python train.py --attn_scale=0.125 --init_std_qkv=0.0226 --init_std_up=0.0226 --init_std_down=0.0 --schedule="wsd" --final_lr_fraction=0.02 --steps=13875
MLP neurons of a small language model. Each row is named by its layer, matrix (gate and up: input weights; down: output weights) and neuron, and shows model dimensions 320-447. Each number is 128 + 32 x the weight over its row's rms, rounded and kept within 0 to 255. A neuron's up and down rows have the sign that makes its largest values positive.
After each neuron's rows, "fires on" lists the tokens most often at its 100 highest values on Wikipedia text that the model never trained on.

L7.gate1364 [153  69 148 148 126 168 132 138  96  70 143 130 115 104 122  91 155 207  95 141 109 151 131 180 192 157 152  84  85 109 110 113 154 171 121 124 111 123 125 146  78  87 115 137 129  87 151 138 142 165 127 186  37 101 152 122 139 127 176 144 160 147 136 174 106 121  82 111 155  85  92 159 109  91 122 139  86 140 128 173 101 151 118 101 110 124 123 140 159 109 126  62 136 132 119 139 131 115 137  84 183 146 116 118  64 164 142  95 127  96 228 153 197 145 146 153 142 177  68 153 136 158 108 164 153 125  95 120]
L7.up1364 [127  92  67 156 116 126 142 123 115  98 108 117 156  90  83 143 137 164  97 168 111 132 132 180 131 179 132 156 108 115 109 132 134 114 131  88  60 110 197 145 107 118 160 110 128  99  69  97 111 174 136 172 140 138 140 138 161 110  80 116  93  65 127  89 109  85  60 180 180 101 144 143 124  85 126 138 142 103 103 168 124 110  95 158 112 119 150 108  94 126 146 109 106 109 121 128 143 127 139 168 125 138  91 173 113 149 175 158 136 105 164 131 114 135  58 110 122 176  87 126 124 108 159 135  97 164 172 146]
L7.down1364 [146 204 115 174 118 150 146 178 151 138 120 151 129 164  98 135  78 186  80 184 116 215  94 142 120 121  80 150 120 130 131  66  80 123 151  92  53 158  85 204 149 126 119 118 121  83  91 199 142 137  99  94 130 127 110 129 164 100 109 136 181 152 133 110 118 112 144 159 183  58  93 109 134 142 159 106 160 153 181 152 174 128 147 143 175 134 153 160 111 152 138 141 100 117 151 118  93 127 105 125 127 103 147  77 183 104 119  67 113 109 131 128 102 107  52 100 147 134 151 167 125 132  96  74 146 138 161 161]
fires on: " is", " was", " but", "ft", " also", " were"

L5.gate116 [ 85 138 134 141 128 102 122 161 133 140 123 139 145  88 118 102 157 155 125 117  80 169  89 163 155 138 125 147 144  60 157 175 150 145 121 128 155  77  83 119 154 155 135 190  99 122 105 121 123 102 105 117 164 117 135 116 118 135 162 105  90 169 133 139  85 170  58 170 101 118 141  89 122 209 133  99 129 100  95 101 107 159 112 144 160  54  92 116 125 125 111  87 181 136  83  90 106 156 120 118 175  98 150 110 111 155 112  81 104 159 160 184 125 165 111 101  77  95 106 137 130 121 158 131 148 105  72  88]
L5.up116 [158 140 155 139 127  96 187 123 162 149 129 108 147 122 136 119 147 166 121  93 137 131  96 176 128  92 131 126 103 184 168 115 119 125  79 146 162 100 142 121 212 131  88 159 130 164 143 120 141  89  67  81 152 136 140 119 176  71 164 150  98  96 107 142 136  73 143 141  76 120 110  94 108 117  77 163 123 119  98 136 138 141  93  99  95 144 128 139 175  58  49 128 158 141 121 141 151 176  88 105 163 120 154 110 152 208 136 190 178 112 168 142 100 126 156  67  29 119 144 119 200 140 167  87 113 108  87 155]
L5.down116 [110 150 122 169 147 115 174 138 153 125 175 151 170 119 144  69 130 137 130 162 125 169 177 124 167 111 145 124 143 143 165  76 112 172  38 148 107 208 132 161  97 146 112  69 131 116 128 134 147 197  72 143 170 168  92 188 198 118  78 156 124 120 163 102 142 109 122 102 167 122 149  66 154 184 115 125 144 162 101 178  99 187 187  64 137 140 180 151 118 121 165 118 140 129  72 127 104 100 167 104 137 107 156 119 192 140 135 106 111  93 171 113  84 155 157 143 142 152 121 152 116 180  95 103 100  90 138 120]
fires on: "-", " prop", "ac", ":", "p"

L7.gate176 [161  85  73 153  95 170 136 124 136 105 137  98  88 142 120 107 154 130 143  81 115  84 165  86  49 122 121 134 132 109 133 126 175  84 154 132 174 167  58  68 123 103 150  95 107 147 158  87 139 172 104 130 127 117 136  74 194 119 171  96 122  77 125 172  83 129 112 125 152  77 104 116 132  97 126 136 197  29 158 155 134 140 129 126 110 137 125  75  58 150 150 138  85 132 132 135 125 128 197 114  92 155 172  67 125 115 167  93 193 129  90 117 156  60 151  76 114 124 130 138 158 120 140 121 168 226 125 121]
L7.up176 [166 121 166 133 108 163 190 130 180  89 157 120  87  81 141 133 135 112 162 115 148 133 117 143 170 146  99 121 173  80 106 151 146  55 112 108 160 154 105  97 124 156 150  86 104 125 209 122 147 158  89 149 119 107 112  94 136 134 112 148 172 129 134 167  32  91 109 112 153  81 139  89 113 126 131 158 130 103 151 159  97 136 174  85 102 137  70 162 109 154 221 160  52 166 144 126 126 176 174 149 134 157 158  91 106 101 107 115 133  77  83  75 136 136 181  99 138 130 124  94  48 138 130 120 153 153 117 130]
L7.down176 [133 161 161 126 123  70 161 130  98  73 163 134 150 120  92  81  95  91  85 162 115 103 128  71 111 145 134 110 179  94 145 125 167 133  87 123 147 120 130  87 120  89  63 169 111 104 119 158 152 140 117 136 107 139 145 144 149 129 161 180  45 178 112 143 152  74 135  89  84 152 110 118 129 146 112 119 112  80 137 187 155 131 150 109 130 146  89  67 118 117 122 110 137  87 132 135 117 160 141 102 144 109 134 166 118 140  83 144 166 108 101 136 172  77 146 142 143 105  85 103 127 100 105 142 120 134  93 120]
fires on: ":", " –", ".", " in"

L5.gate1360 [187 175 103 129 164  83 109 210  90  72  91 167 111  83  60 139 141 134 184 107 131 131 147 156 123 112 196 143 137 128 134 141 182 105 109 161 140 182 160 107 168 180  92 125 145 122 137 128 122  87 168 148 102 145 137 130 156  97 143  99 154 155 117 160  71 111 152 114 118 181 132 107 135 164 141 120  96 108 115  89 149 149 114 138 116 213 152  41 115  82  89 163 147 121 128 160 175 115 135  92  89  52 114 120  63 124 137 150 100 138 163 117 124 113 152  72  88 115 112 152 123 129 145 155 104  65 206 119]
L5.up1360 [121 102 141 160 177 137 151 166 107 147 110  71 165 168 134 117  68 157  97  63 126  76 116 132 141  90 116 131 125 114 183 171 207 183 131  71 145 112 113 137 100 115 119 197  72 123 125 147 107  76 151 147 153 148 157 144 109 168 155 110 113 157 144  85 148 102 162 133 127  64  96 136 123 141 164 126 165  84 129 167 128 130 134  90 163 127 123 107 112 161 172 150 185 141 121 147 122 107 112 130 117  97 157 132  84 109  91  74 116 227 206  91 143  97 139 132 125 127 126 147 133 223 125 161 104 124 171 150]
L5.down1360 [121 134 119 100 129 132 178 161 145 122 142 119 103 166 168 123  82 115 143 131 133 150 123 145 131  92 110  95 170 115 152 210 180 145  94  86  80 106 161 183 126 162 149 127  50 117 151 109 112  92 125 138 175 143 198  93 158 127  81 145 153 131 141 118 166 149 182 114 128  31  80 130 124 196 147 154 128 114 117 156 177 170 147 158  77 107 158 114 121 189 118  93 100 118 142  82 148  80 169 137 119 137 142 124 149 118  89 123 104 125 168 107 157  75 117 131  96 124 102  88 111 181 212 108 120 158 108 142]
fires on: " and", " or"

L3.gate1406 [139  67  80  93  68 123 134 181 181 189 157 160 141  85 166 131 182 146 189 153 152 156 134  69 159 103 121 139 136 138 120  91 106 132 173 151 166 141 141 150 101 150 108  99 136  98 148  74 128 103 155 129 195 147 122 170 112 107 118  67 140 137 105 125 159 178 114 132 127 134 155  75  85  73 127 169 127 110 112 122 135 148 144 151 124 115 114 101 103 153  80 139 111 116 149 130 116 128  88 137 121 143  86 115  90 147 128  65 101 169  91 146 165 110 130 173 107 141 151 189 113  95 149  81 135 120  98 146]
L3.up1406 [130 157  65 134  99 129 167 195 167 172 160  75 143 113 139 114 157 145 157 154 146 102 153  97 104  87 119 153  86 179  91 115 101 154 133 129 113 158 151 139  76 142 115 104 143 179 151  91  67  92 142 115 166 148 154 146 140 140 146  83 143 117 166 100 144 123 165  84 127 150 187  99 108  87 141 143 101 169 148 115 114 117 123 126 129 133 147 124 133 119 116 170 181 100  92 104 135 111 119 124  85 156  80 120 100 146 151  67  89 207  76 170 134  93 136 187  93 122 136 185 153  70 158 125 118 153  96  75]
L3.down1406 [110 102 110 162  98  69 119 131 196 123 164 142 109 135 167 123 113 164 136 173  72 162 142  72 144  57 116 107 130 151 151  73 112 136 157 109 113  98 133 133 143 151 146 133 163 135 117  93 134 159  84 136 181 156 124 136 130 129 132  50 118 167 118 107 169 123 226 105 141 133 170  99 136 114 128 102 169 126 159 108 100 116 144 156 124 122 152 134 125 107  88 134 140 144 116  72 146 117  78 131 118 123 121 115 119 146 135 128 112 120 134 163 151 117 151 177 154 118 172 109 114  95 185  88  92  91 128 127]
fires on: "ag", "eg", "g", " Ag", " Seg", " Mag"

L7.gate900 [138 163  97  81 148  86 138 173  81 166 131 151  87 144 152  89 147  86 159 165  92  93 118  45 151 135 142 109  99 116  90 154 184  99 144 143 110 107 105 137 139 203 136 157 126 130 193 155  63  96 209 134 114 160 173 122 137 117 133 137 156 128 145  96 157 169 114 101  54 130  94 171 116 139 119 140 114 101 194 161 140 134 107 118 127 154 148 137 147 106 149 172 135 181  82 145 149  28 151 115 112 115 109 194 155 114  99 168 127 123 218 154 131 159 151 123 107 123 128 101 157 135 108 135 114 130 103 119]
L7.up900 [154 125 129 121 107 137 128 145  64 134 113 111 112 178 137 127 111 156 130 121 158 105 160 158 145 146 105 124 137 102  46  82 144 125 159 114 106  79 101  96  70 115  93 156 142 141 142 193 105  76 117 129 121 132 126 158 111 105 175 155 143 109 158 132 123 117 114 108 122 148 128 103 144 137 112 108  93 145  77 110 146 141 140 102 112 171  76  61 152 150 126  94 141  99 123 136 157 105 112 158 195 104 106 178 173  53 133 192 132 139  50 136 160 180 151 129  52 151 108 142 131 172 108 115 140  68 163  80]
L7.down900 [124 148  58  98 157 111 143 141 127  99 115 113  60 121 133  91 125  84 135 120 190 163 114 105 134 148 103 150 100 108 131 128  95 117 126 121 134 119  79 141 125 118 152  87 149 101 189 150 115 133 157 164 178 179 159  82  87 127 130 126 145 117 135 120 142 143 123 203 110  53  40 157  77 141 189 154 148 139 150 154  96 120 160 118  96 135 151 125 125  79 190 104 177 167 120  61 122 125 135 170 105 140 178 118 136 142 153 181 140 106 120 104 101 146 128  72 134  89 139 103 128 178 195 124 177 146 106 109]
fires on: " and", " or", " are", ","

L7.gate1011 [192 189 170 161 156 163 136 105  93  26  89 135  96 147 117 110 132  92 134 156 122 121  94 172  72 117 100  86  61 157  97  96 117 120  91  90  96 141 145 151 154  90 125 138  96 106 158 113 137 147  95 124 173 127  96 117 157 185 170 120 154  95 150 147 118 143  62  91 130 143 114  86 161 195 109 158 102 125 111 104  63 116 121 129 117 148 151 142  90 143 131 117  94 101 133  96 172 165 153  92 115 161 132 197 114  85  89 102  93 139  87 144  99 178 141 123 143 127 152 165 154 131 190 132 133 126 166 120]
L7.up1011 [118 147  96 153 120 214 113  99 102  80 146  75 165 152 170 147 175 193  89 148 168 108 175 212 168 116 129 162 150 201 112 101 120 115 153 148 122 133 101 145  75 191 122  95 184 134 136  75 145 103 129 127  75 121  77  99 148 150 203 151 129 167 124 146 102 136 157 135  84 162 139  59 145 160 117 182 115 126 171 126 148 126 100 116 108 177  68 131 108 149 115 121  71 133 141 127  87 160 164 163 145 142 112 161  76 114 109 189 148 138 120 113 178 107 125 126  87 108 134  98  99 126 162 142 129 159  97 130]
L7.down1011 [103 132 140  94 123 138 157  74 112  90 144 167  96 137  90 158 145  69 138  91 112 147 139  73  67 149 146 106 100 108 109 104 213 110 149 105 196 129 115 115 114 117 122 182 152 126 137 142 154 178  62 163 145 127  94 143 156  98 150 166 104 154  99  85 131 137 148 144  86  91 137  71 118 108 160 145 100 184 129 135 126 140 147 133 113  81 110  88  98 115 116 165 140 139 107 116  82 100 159 121  83 128 145 200 162  92 126 131 116 121 155 107 136 101 138 177 170 123 126  85 113 135  95 171  87 157 111  78]
fires on: " |", ":"

L9.gate720 [184 142 103 101 123 155 148 143 160 184  97 123 129 160 126 149 120 114 136 196 152 153 127 185 122  60 124 138 114 113 104 126 127 146 114 142 135 174 120 119 154 164 132 118 100 130  59 102 148 131 111 113 153  96 135  94  81  70 197 119 135 164 146 147 112 150 103 136 162  84 151 117 141  93 127 170  92 115 148 132  80 135 158 160 167 209  97 108 136  79 134  87 168 139 116 135 130  94 104 117 144 136 151 134 108 153 138 135 123 217 113 135 169 170 160 119  71 154 135  87 123 111 132 135 106 134 108 157]
L9.up720 [108 125 189 122 115  95 173 108 111 107 100 138 110 167 129  97 179 129  65  93  61 134 112  99 156  78  31  99 165  77 173 136  93 113 135  71 129 137 115 105 126 103 125 113 170 157 116 129 122 138 113 190 164 125  98 112 138  92 106  82 205  97  85 112 125 177 138  29 133 125 156 114 140 133  96 178 134 128 112 159 141 115 114 157 171  90 174 140 137 151 124 103 169  73 111 120  99 130 163 117 117  78 127 105 167  84 137 124 100 134 150 145 146  70 102 188 146 121 164 116 162 153 144 106 104 127  66 112]
L9.down720 [131 147 181  71  93  92 113 118 104 152  49 140 184 110 109 120 169 147 104 127 109  51 126 156 131 122 109 108 128 104 181 208 113 184 142 127 107 108 103 120  83 170 161 138 147  85 159  81 106  91 195 144 119 107 129 136 111 101  99 188 186 129 140 147 186 167 122 129  73 143  65 115 118 131 128 159 118 106 125  78 127 110 177 157 143 103  92 153 156 145 142 134  85  94 191 135 129 112 113 127 167 100 133  88 167 101 159 104 132 201 193 161  83  99 183  56 185 161 114 148 127 138 109 141 146 148  67  88]
fires on: " in", " of", "-", ","

L9.gate1181 [174 129  75  99 142 121 115 161 153  81  62  74 111 145 111 152  87 134 126 169 115  79 146  92 164  86 133 151 115 100 130 156 109 115 129 132 128 219 123  95 153 144 119 180 127 178 126 136 130 134 108 136 100 143 152 163 115 140 133  73 120 141 184 104 121 107 121  80  90  97 105  83  86 163 161 137 133 133  76 108  91 145 114 164 113 126  93 126 136 118  92 156 170 163 101  99  92 113 192 179 124 115 151 136 112  89  84 176 118 106 154 173 171  91 125 125  32 105 158 107 102 183 117 125 124 138 109 133]
L9.up1181 [189 104  44 119  81  91 120 150 129 130 141  68  98 102 115 130 150 129 137  62 185 123 134 136 150 173 126 121 117 155 156 144 152 161 133 102 115 199  61 157 156 170 129 119 161 145 101 198 114 127 110 142  85  82 152 127  92 100 120 101  98  89 154 158 131 158  32  97 154 119 138  66 136 140 116 183 125 143 144  83 185 146 171 145 110 158 128  77 150 157 180 160 138  76 130 123 206 135  86  63  80 113 155 154 131 106 138 158 187 151 200 104 138  82 102 163 118 167 118  79 108 170 104  92 153 121 134 162]
L9.down1181 [149 119 107  82 144  79 163 185 177 110 112  48 137 163 136 143 149 155 138 142 136 183 120 190 138 117 133 139 156 162 137 128 168 148 161 123 136  72 139 149 113  97 154 117 163  94 134 154 170 117 165 132 140 156 178 129 139 142 150 146 125  94  64 117 118 126 114   0 146 130 125 143 125 153 149 156 145 153 108 132  48  81 114 133 135 129  94 124 139 118 153 157 155 153 138 194  75 102  84 121 121 134  87  94 134 146 116 141 132  88  87 137 191 130 112  83 145 167 152 156 187  84 119 113  60 166 177 133]
fires on: " to", " at", " did", " in", " spent", " for"

L7.gate405 [ 81  99  59 204  83  89 182 155 112 124 172 112 146 162 191 173 141 132 115 153 124 121  99 119 127 110 118 113 109 104 110  77 151 164 156 142 133 157  79 163  72 147 163 141 115 159 103 123 111 166 179 138 190  62 136 154 114 120 121 118 193 172 143  92 130 125 160 144 119  93 181 123 137 100 116 154 160  92 210 125 113  67 169 101 158 145 129 124 141 175 130  89 165 119 154 138  70  67 106 125 160 157 112 111 160 171  89 108 120  98 151 120 112 114 126 153 106 165  67 186 182 131 111 104 109 147 101 115]
L7.up405 [137 126  72 123 128  98 102 149 127  92 121 160 173  72 187 119 151  59 148 113 143 121  99 137  98  85 127 110 115 153 169 108 180 152 172 101 124  85 142 175 115 174 127 141 174 138 172 158 116 206 186 102  64  97 103 124  98  91 119 141 148 164 125 110 139  90 108 115 118 111 100  96 136 164  79 120 121 150 132 145 170 147 135 168 110 116 145 137  81 131  92 150 114 131 152  64 138 164 150  90 162 206 151 111 102 148 121 103 123  86 140 152 164 112 125 167 138  76 143 100 161 168 107  74 189 119 177  84]
L7.down405 [144  81 203 146 148 141 141 109 118  99  80 124 135 133 122 169 148  92 172 111 112  99  43 136  94 123 116 142 109 106 113 131 167 134 159 128 160  92 169 120 178 145 119 103 129  73 156 106 119 152 115 153 135 152 125 142 162 102  85 180 138 100 138 150 113  82 110 184  81 200 199 189 119 165 131 133  50  73 108 142  91  64 109  62  87 129  90 123 208 119 136 139 141  82 156 123  96 136  90  51 184 133 159 160 147 108 100  78 127 162 128 166 151 167 100 152 109 149 110 148 181  77  68 115 132  87 108 131]
fires on: ",", " are", ":", " include", " were"

L7.gate572 [174 134 155  81 111  59 146  55 170 133 100 169 119 165  83 147 152  82 143  88 168 137 137 146 155 128 144  82 101 167 120 118 113 139 109 116 131  88  54  76 149 129 179 144 108  67 106  77 122 147  74 174  92 132 155 170 184  88 130 114 164 110 124 151 105 152 148 218 130 100 161 116 151 152 144 103 110 174 143 190 144 129 104 132 119  63 110 144 120 104 126 149  72 128 184 130 139 103 127 136 131 161 191 109 125 164  97 113 116 210 113  88 115 112 107 107 145 142 179 121 152 160 166 118 136  91 153  53]
L7.up572 [143 114 145 202 136 144 199 124 102 146 137 115 188 204 153 185  85 171 176 150  68 134 181 168 171 138 177 167  80 114 113 134 122 124 106  94 168 168 123 113 131 138 125 126  88 160 160 102 187 136 100  86 115 183 170  66  77 130 119  77 157 113 121 153 100  90 120 150  93 138 124 145  88 145 169 112 106  78 159 106  84  94 126  64 120  89  91 138 131 114 111 117 127 151 132 176 120 130  86  76 152 100 102 156  77 129 117 195  51  73 147  87 171  95 123 104 110 109 102 136 133 118 164 142 141 115 107 135]
L7.down572 [120 124 150 187  91 104 137 103 177 137 150 106 129 147 145 102  99  89 145 126 123 136 159 112 126 119 102 107 101 148 137 109 147 104 131 109 113 124  87  92 155 145 183  80 137 110 150 111 161 214  55 102 149 145 120 135 162 216 143 111 147  93  89 106 147 153 135 145 101 149 118  94 140 117 109 119 127  98 103 171 107  73 105 126 188  92 124 115  98 135 146 135 151 114 141 133 100 139 109 120  84 148  85 200 227 139 132  77 137 103 130 123 133 122 113 166 145 104  78 127  72 167  94 152 140 144 123 154]
fires on: " |", ")", ".", " known", "==", "ans"

L7.gate998 [112 133 196 119 167  88 146  97 177 104 103 128 165 138 172 134 147 157 157  68  92 167 115  99  86 138 126 123 116 196 127 131 131 106  84  66  79 147 138 172 109 118 100 133  86 127 152 136  71  81 149 133 205 103 142 114 143 144 102 160 179 165 126 151 110  89  95 145 149 137 145 127 132 177 154 126 155 139 146 121 113 173 155 180 107 142 174 140 131 106 133 141 132 225 107  87 113 154 105  93 156 129 142 137 116 131 121  78 132 138 193 136 102 156  54 114 140 181 149 173  87 109 178 168 132 124 131 181]
L7.up998 [114 138 128 134 180  99 201 104 153 158 138 167 141 158 158 121 106 133  87 184 142 127 150 173  98 129 125 121  89  84 118  92 154 155 129 148  68 112 103 136 171 115 140 111 195 114 105 202 114 125  78 165  89 108 143 123 115  91 138 151  83 137 138 145 105 151 165  50 103 131 196 128 245 115 122 140 156 171 144 157 165 107 155 140 135 131 127 125 132 164  71 132 139  86 127 133 152 133  83  65  97 142 155 182 123 221  99  63  70 160 102 118 162 145 213  92 110 145 105  74 137 150 116 172  81 117  60 180]
L7.down998 [ 87 120 126 134  75 177 134 160 158  63 143 177 158  97  32 149 150 182 127 164  93 100 140 192 138 122 147 173 123 184 138 130 153 132 138 183 110 141 106 113 102 139 119 113  69 149 103  84 157 101  83 123 128 163 126 133 130 154 158 109 135 107  57 148  64 142 134 127 129 133  97 113 147 148 139 138 158 108 158 154  98 151 182  93 107 111 136  88 107 133  98  87 132 120 106  82  75 158 104 106 129  80 129 140 142 177 130 132 116 142 164 136 184 105 117 138 107 123  77 101 135 160 129  82 105 127 130  50]
fires on: " was", ",", " is", " when", " to", " in"

L3.gate167 [133 138 169 183  54 160 142 142 138 117  91  67 169 133 200  89 154 155 153 133 121 117 185  68 116 159  94 145  86 133 178  95 124 131 121  88 178  83 151  87 164 136 152 126 150 104 122 128  43 189 148 171 158 180 154 124 110  69 126  85  53 146 141 146 124 189  82 120  77 136  76 144 131 174 204 136 158 109 140 115 138 166  79 110 171 199 147  80 126 172 132 117 158 155 177 112 170 131 113 130 146 158 132 126 104 185 176 110 134 120 114 145 157 140 158 136 153 227 176 187 179 116 174  25 149 112 125 165]
L3.up167 [143  91 131 174  71 111 112 173 172 107  91  62 202 104 169 129 190  89 153 127  78  73 170 141  65 170 142 209 125 141 190 132 154 130  85  73 145 135 141 106 113 134 168 149 139 104 130 126  94 136  78 163 181 220 152 152  99 139 114 147 107 139 133 130 144  76 153 104 149 109 122 166 106 121 130 108 173 101 135 125 150 161  93 122 140 168 133 103 161 141 126 106 154 145  99 106 160 167 105  85 157 171 140 155  68 149 144 123 186 115 148 240 159 188 157 170  90 159 110 167 118 110 123 105  99 131 153 180]
L3.down167 [157  63 104 138 122 155 136  56 172 110 134  66 167 138 127 148 164  98 116 119  86 115 123  93 113 144 111 141  61 190 144 128 118 103 131 137 164 117 145 115 105 179 120 151 100 122  85  96 124 121  77 164 162 158 114  90 136 156  69  95  92 181 181 121 194 129 205 177 126 129 104 139  56 168 139  81 118 120 164  91 201 191 114 123 153 129 176 121 138 136 144  91 131 146  94 114 141  96 124 102  93 142 176 162  97 177 149  99 142 117 106 166 136 152 162 130  85 191 128 128  74 130 105 177 150 138 136 105]
fires on: " g", "g", " Ag", " ag", "onom"

L5.gate758 [152 109 118  67 137 167  91 110 105 129 148 122 108 142 110 218 101 186 191 174  69  98 154 139 152  88 133 135 108 206 170 150 122 205 121  73 128 202  94 147 131 159  84  67 144 144  86 148 111 117  91 111 171 100 138  86 112 136 181  98 133 129 136  72  30 129 144 129 175 106  49 101 104 140 129 188  95 141  88 118 117 105 125 131 133 119  97 179 144 115 154 135 173 114 128 101  74  51 146 116 147  90 185 160 113 109 123  71 146 118 112  96 129  78 177 124 140 107 152 126 112  88  80 136 100 156 169 177]
L5.up758 [126 130 174 143 167 108  99  65 156 141 132 132 143 133 149 160 161 124 162  92  87 185  83 157  98 148  93 133 145 145 140 105 121 102  99 161 122 112 117 138 108 201 137 162 149 120  59  90  76  78  66 139 133  67 147 124  96  97  97  83 135 138 133  78 145 119 101  73  79  82 152  35 146 131 149  83 193  99 123 118 116 136 128 107 122 105  98 160  88  92 126 150 185 100 120 196 117 151  50 138 132 153  92  93 128 150 139 122 144 167 173 136 133 142 117  86 114 135 136 127  80 143 155 158 124 141  97 122]
L5.down758 [146 179 136 145 175  79 127 111 129 108 157 112 150 136 166 139 191 160 164 128  97 137 156 100 110 133 109 141 167 119 132 134  64 133 103 101 123  79 158 158 135 122  84 102  62 154 128 119 139 124 120  91 136 125 135  66 111  70 134 101 166 110  37 153 116 146 101  88 176 109 117 119 146 157 147 108  60 107 119 110 129  79  91 113 129 111 186 180 131 150  81 132 152 125 125 124  84 117 145  98 136  84 204 127 148 135 148 108  84  79 118 152 153  90 141 100 120 132 216 137 102  96  93 141 127 142 159 118]
fires on: " at", " during", " At", " During", "During", " in"

L7.gate1246 [168  67  81  70 184 111 121 143 213 167 143 179 141 130 112  85 170 136 197 116 138 169 119 114 142 148 108  92  66  88 148 103 131 127 137 108 124 171 110 120 145  93 187  70 107  87 156 142 169 139 101 169  78 121 141 132  85 150 116 113  89 108  83  93 135 125 134 100 151 155 161 113 163 148 214 107 193 141 141 129  54  71 160 171 125 120 157 109 104  75 160 160 171 179 151 101  75 172 122 129 109 169 133 140 141 157 121  98 184 162 165 103 137 134 121 157 128 121  55 140 170  74 114 162 127 156 140  94]
L7.up1246 [168  58  53 107 110 205 145 137 143 152 144 146 154  82 116  93 152 159 101 143 116  93  82 110 123 130 105 140 154  79 132 123 136  92 136 103  97 131  80 154 180 206 161  78  89  68  91 137 140 135 183 105 123  72 123 131  31 100 102 148 114 112 154 190 100 108  37 220 152 110 118 137 195 120 139 125 119 155 113 113  94 111  88 150 179 146  88 145 119 122 103 130 160 152 143 100 143 104  95  96 137 143 148 178 141 147 117  83  66 142 146 114 131 156 126 128 161  75 118 138 148 110  70 127 180 147  61 162]
L7.down1246 [112 113 142 141 118 159 132 201 119 141  79 187 141 113 136 140 132 148 149 170  69 161 112  69  95 174 100 147 108  86 162 122 146 164 144 151  58 144 128 160 150 153 158 114  92 135 157 168 172 152 104 111  79 162 107 105 149 131 143 117 157 120 111 131 167 118  68 154  78 153 135 154 161 110 103 162  88 125 176 189 134 100 134  91 142 129 137 178 138 126  87 127 126 172 175 132  61  91 109  24 135  57 125 123 166 181 145  67 152 142 219 149 168 115 111 122 125 138 122 163 164 114 179 102 145 128 202 141]
fires on: " |", " is", " was", ",", ":", " are"

L9.gate26 [155 103  82 131  92  92 103 101  98 150  72 157 141 171 150 130 151 107  88 104 166 126  96 148  82 139 154 129 144  88 142 159  97 123 128 166  75 127 134 131 229 113 140 151  74 148 141 181 167 146 154  87  99 159 109 183 136 169 156  80 121 126 127 171 170 122 137  91 106  59 176 121 210 181  71 116 182 158 139 116 166 162 141 139  80 132 121 113 187 158 140 101 123 128 130 146 137 149  97  93 129 178 157 122 147 168 128 133 175  83 118 100 107 161 137 104  78 116  97 120 140 126 195 111  99 123 148 170]
L9.up26 [ 93  79 127 194 173 121 132  97 125 116 122  89 126 183 153 109 174 142 123 141 107  87  89 134 128 160 152  87  94 136 118 111 153 152 130 131 126 106 119  90 131 132 154 146  96 140  67 104 154 118 141  98 169 110 165 186 159 141 141 149 147 117 132 158 148 163 155 122 152 126 122 143 193 177 137 104 115 184 151 137 133 105 169 150 137 126 107  96  97 179 115 103  86  93 104 145 178 111 133 128 128  98 132 130  95 123 125 157 104 100 124 128 132  51  86 127 131 131 174  56 165 101 115 113 171 112 103 165]
L9.down26 [113 153 142 111 158 135 139 125 168 110 154 151 130 174 123 110 121  77 127 174  88 136 166 105 206 126 140  74 142 110 149 150 163 118 162 163 104 157 159 119 184 136  77  55 166 145 123 171 139  92 127 119 120  97 117 115 168 154 126 130 161 151 165 104 133 118 165  55 165 159 180 138 164 133 147 118 160 143 109  90 107 136 174 105 153 134 160 151 116 132 130 137 200 110  97 166  99 133 136 155 112 124 139 108 147 105  27  80 155 145 159 118 105 196 126 146 155 133 124 143 112 114 111 136 116 171 154 136]
fires on: " |", "-", ":", "|", " to"

L7.gate1443 [147 134 137 166 181 159  61 196 115 134 131 149 123 163 133 171  93 149  91 110 151  77 120  69  96 107  85 142 115 136  73 118 129 108 119 101 138 125  97 123 207  89 137 165 106 142  96 151 125  39 130 127 145 126  92 135 115  95 181 117 104 194 159 167 147 131 133 202 162  89  92 123 115 148  96 118 153 138  42  89 113  88 121 134 121 176  70 119 117 121 101 148 156 150 132  96 101 192  97  87  70 155 148 177  85 119 127 132 109 193 137  70 148 134 129 130  95 146  45 180 175  99 125 155 135  59  72  96]
L7.up1443 [100 171 149  79 141 144  82 155 151 123 110 118 135 131 133  85  83 140 118 144 107  75 134 132 104 200 185 149 123 157 153  79 125 135  87 218 179  92 101 206 189  86  98 143 145 144 166 164 112 100  95 105 171 116 134 107 121 107 127 128 104  76  85 114 149 124 141 120 148 115 119 192 126 157 115 131 171 108 116  67 106 119 115  83 108 104 118 159 171 151 174  90 127 113 145 109 142 109 110 124  97 150 154  93 116 130 120 120 156  83 152 137 112 172 171 151 132 166  83 130 203 175 127 133 143 160  81 125]
L7.down1443 [131 183 143 129 152 145 113  87 167 137 158 103 142 144 126 155 170 152  90 100 178 127 146 142 131 117 105  97 132 148 153 157  92 146  97 106  85  87 204 153  68 172 169  50  97 128 100 115  66 120 131  91 106  71  76 158 119 146 212 113 146 139 138  97  74 219 174 130 156 147  64 101 137 162 119 167 156  93 126 129 136 168 118  78 153 130 119 180 121 106 177  92 117 116 146  96  98 113 136  97 130 113 140  76 112 132  51  78 107 145 129 120 128 173 178 141 111 140 127  79 147  93 138 146 139 145 131 142]
fires on: "-", ":", " ex", " Family"